Weights of a small transformer language model: untied embeddings, 611M tokens.
MLP neurons of a small language model. Each row is named by its layer, matrix (down: output weights) and neuron, and shows model dimensions 0-127. Each number is 500 + 50 x the weight over its row's rms, rounded and kept within 0 to 999. Numbers have three digits each. A neuron's up and down rows have the sign that makes its largest values positive.
A block is one neuron, or neurons of one layer that tend to fire together. Before each block is what it responds to, as a language model described it from the Wikipedia text at the highest values.

Infobox line-end breaks. Line breaks ending a field in infobox-style lists or tables (Language: English, Party: Labour), before the next field or heading; also split word starts like h(orn), h(our), w(rist).
L8.down690:453435434505467540599524470488531551569525487582526478506575551538525486527469466560474554513483530495429518572561498504604511482525519475490512537381454487463503547480507477527482428488521464486573463502582505464522439481472414512523504539456534430501433482546541487472535553478490522502561420514644487476505575365418529530512478483500565540519506559492647378467525501541439564579465

Second piece after S. Word-piece tokens (in, h, il, ound) immediately following a separated initial "S" or "s", as in Sin nombre, Sh-araa, Sounds, silhouette.
L5.down136:517513509466482473503416477566566537530426500474575507443496446442449455502463477440469472441430505550474510561411522486598535547513471522496516357500524545550509495430471539483535550622385509569479542431450540507485488570449490570511460517434555521417540498524487467550465512503455527548500579490481448485511488505528540435557405411498435421462536477440530504536495511490414556425555
L5.down144:481514520533404465515500511416422462555473507495562550482493419493483427466531573508470478453483536407478522475534479403481447558525469554571466484600474491424486574518425585429499423527463486546557542482497523562598492480490460479552435524499501477424549499501464497499405641538632592438505510502532477462600459466518529534506478439461423575434449461460451429483473549402553477506484
L5.down224:580482508511473504455426460600464533539505442538485450524515587498484447500560583555495543514399626484520587450488498541509419519491521444515521456397527562563563443474426572376556519548498521347473486528551467510540535529482474477547488518518351494485606514641497439441518450538468445543562420490493470486463500541563601529530516505547487447520429571438576522511403470549455556559477
L5.down340:532431432506476508513493456449445549418479624564542420420500406556457542448481553538575531589487470452432454458490483526404510521477411436439487535550476451497485404375531520465395487440518517443561484497517496517429417478520578497493412589483581464442504409514524441501441511538492592586469504488455566543552482504515507426464447478599502560448460506518458490554437462519507484556481
L5.down359:431510600545514484505468450518495542589539467512524439496457619490429581497588542526514490516477537506591518542449470551566521533550483571571503474576476449497468527527546513519527566487548447584471552460469442577472551508490448482518515510477489466522381450486492434571432539457572503413539488474509483508442496395535472430546511520580525424456399557453480515456548495480478494493592
L5.down529:434553513519397469516464559444429559460568485512432468513513513500565417569567521532467543485441507443569465511473470484528483520454420481424485413517570444583399477627534512520520561540468531483506542522464542442517562520409459503541412543527452426507540495587544504535468449614559558469477497414543575415405400522494510497534492419516442439547443486513496483558482508527632501498449
L5.down532:509466492488526507445453545520550471488421469494480480531474448525474497555464625416465608544560481520531511587392506468454514481534488483536502594473505498443575513646539538479506503495547561544520606457529517447523505471534506500566480496486611433476555415448484475520573547549449554456486515500546423563481425518482542512495474458532521511540584502457552511542459420450598546511364
L5.down566:547418508527529487460585570507505478500559475537486445458533534463524603495490511560432395409592528492557513571408575434577478522480470559473545506497518557430530494419526476489415442561559464571511532448448547372506535557432521494522495533525508519503554502438471558474516408544396571548447510528498463521492494529437503598466487555387503549549461495598568419433522354479529540541462

Second piece after initial E/S. Second word piece following a single initial capital letter (mostly E or S) at a word start, often after headings, e.g. E-ach, E-s-us, S-ong.
L4.down39:544496537411523517491495379432437608534416463562523570483488530591459503537464418556510539577503540519556475483429533523433488531412636516456545458482518454440604469533501478460479531581625507548431471485462472454584441433392573518460543534539454485451540543444400477496509464566459443497491489512508464449501500434408424529564434562527510509511539502503603547547474493497585530414508
L4.down216:510521484500450396420485398464514519470472527490559483464529527423533422513503482530514586526602468492482463609464469577465479495481598522513527481496568545469576458404457539566531610533465562496523516436478562485536453429564436422598531450435501559472436372533536443536525469499491592556545457474504478528563519577452436509486497450463597483524395521544496479572471506642532476511463
L4.down234:442405473543446490555490459416501529565430458502452534578491486514480516486506471529410528434494497464476515509475535488434552452495481527546489546401553474481565496542505502395453473501460527388422525526461570592529556563461483506455611495404468461555494638508515426386502504499478499492453479501490462567487422490483482537490548409475437535437552548473508511365467554497510450578470
L4.down415:504498570522496454536573514486499526596491479451468441466486523502421511494403581523540505486524610539426405476478527397415481513442506457423486559510468518469515573546521565501581535525396451450471529499503422450437490458574486417482553500487502443530576519474605416488526410454483525498434520441476488492503450500475460599462506496431528577541519427503541560586438483495587490547517
L4.down447:360452527526495506511535490569469423505484526507518598481572399517452522413492529539477483565529453462562440482543469498416494530680507480341426515488540477521504499527516524507506448451539412442515501484461419508467516426481544482412571437479553502503480524483478507677493566547522537528544511433517485456444495450490428430508569489488413481523481524450598499545495509475427519512434
L4.down487:454529466449469489614459536463401510517415460398528481584528554547552465526485539517496499407454477515498468574497406462539542452554537512435475520425582462422505473538493477560533457431516601450544466585490531463490534618484498484461524499464444566532555580547427467472427473579468485425522491465498486452504589486495570523478541462490589507485449471525505424512474433413432529493502
L4.down638:515452484527497524433475547546589464503441539344464476465526390542460515504494424412509384499483531461482496472512580482496640540506493584519502477455480426456422532519439505451562503515436521480502460460589487459567491534409493516504518567395515543500516485508536441522488547477546547532504456470481513525542481501592595520546514520469605549460430579472500408500480472443460492450457
L4.down657:469583623434552484513463443485528420529553476530565497524478523538459475437539494563550451549410516474488517543520547594585495580522526496548514433549522544515409503417492529397518538482494493510507389545490497538422441489530505517584622485515452547448641417500411536518496489537471478457611447621507460476482500559566473528506535455455515505489422520556500512474539500525483477431514

Structured-data field separators. Line breaks, semicolons and pipes between fields in infoboxes, tables and lists, like taxonomy ranks, chemical identifiers, stat lines; occasionally mid-word pieces.
L5.down141:470487463451533530432550345460435457582547510504492562506512504475473564585490485544495512404500472563574535430434440530423537553572459503472459434495540441453598413577472538542462495527407466525488484466641508573413510493518405531483622448424446486523512461527507458482461511493443490460495564445610458489495493545567459529455423489479569550439567562522557480489481463525511459418523
L5.down143:504514462517515509412560444417538545513497448568528518455532432486449460532472487538510590536542535499459390501519484525471491447569501426560516492480483442510560468512459592446545466543570440520441517461428459494495494485552482448501395605567475501546469560480512502563499498570491590440526420448476450575556488583496450459537496550560630485503449499531501483436522556494422610593367
L5.down389:563472500390503466536549472503456467484589472416529506494538575436447510589521541517581527495591536508447562531516497446520499458466464469520487488492529523463509485454448499642554476458382603431492578456398566448470561520462538514541498440433409598577517424432516550476456507462498559519458520491507525482518449428449465534503559466535516594537614416557573534473473425480537468525530
L5.down489:486509405523489503443449479540441489525416531528472483477428442476493524455649507532513555547485551561476449535561494520499424560454472480596557530471483505502438513436523556471558548504461526445452454567507459611457451567511468414555542409457476444475482531507513499502503467485551432410517525423478401388485575613494554536517580478439529542505495472475547460440540456420491427470507
L5.down500:479536419487541558498507445571601394544525470476478416500535530549421490526585438537519592420475514558511529549459535490482483348452434562454397537461502550458428509593551491480505644450468486548461591518469470463539509408564543511515418397443492436485479523521524418594563496447557443454558518557462503478502522452462458420539458489560532406426529448415520492532472461527445524490419
L5.down528:503498484376449486549492484501511501504501433509557553505446533476459500482590418451468487505464458392497487583547527638452513480518411480548551485482535496488427512552454453476516483484501411491482518425545541472472505525549577562375425536568520479587488495534436517486499497557502591429472489481429558484516465516504512500581415564496473503522474537642466460447496472479407461444453
L5.down586:446516513514525377564529526496504448456453549519475483502482398485518441548492426459505519476511516480412396489563460578511514555542406542457511567502486474456461501538549501403530504505481514479516517469461532539403474421478415477472409492482508515447532453471487377504477506545538460552556526516425553504539479597472478526475541476462443509452464469527513528595433445463511484412423
L5.down671:506453474553550454511524480557477487554412441465454478512486443514564533457541521503578452449534487483614475433503462474492550458462447636355523544498474526434432581538458494486486549585530449517507488510396450474401517479526496464480523475573506606418471478520446504498469580495475430483492499570541522465517476476493524537487506506446554450453498529508442468436576485507441568497555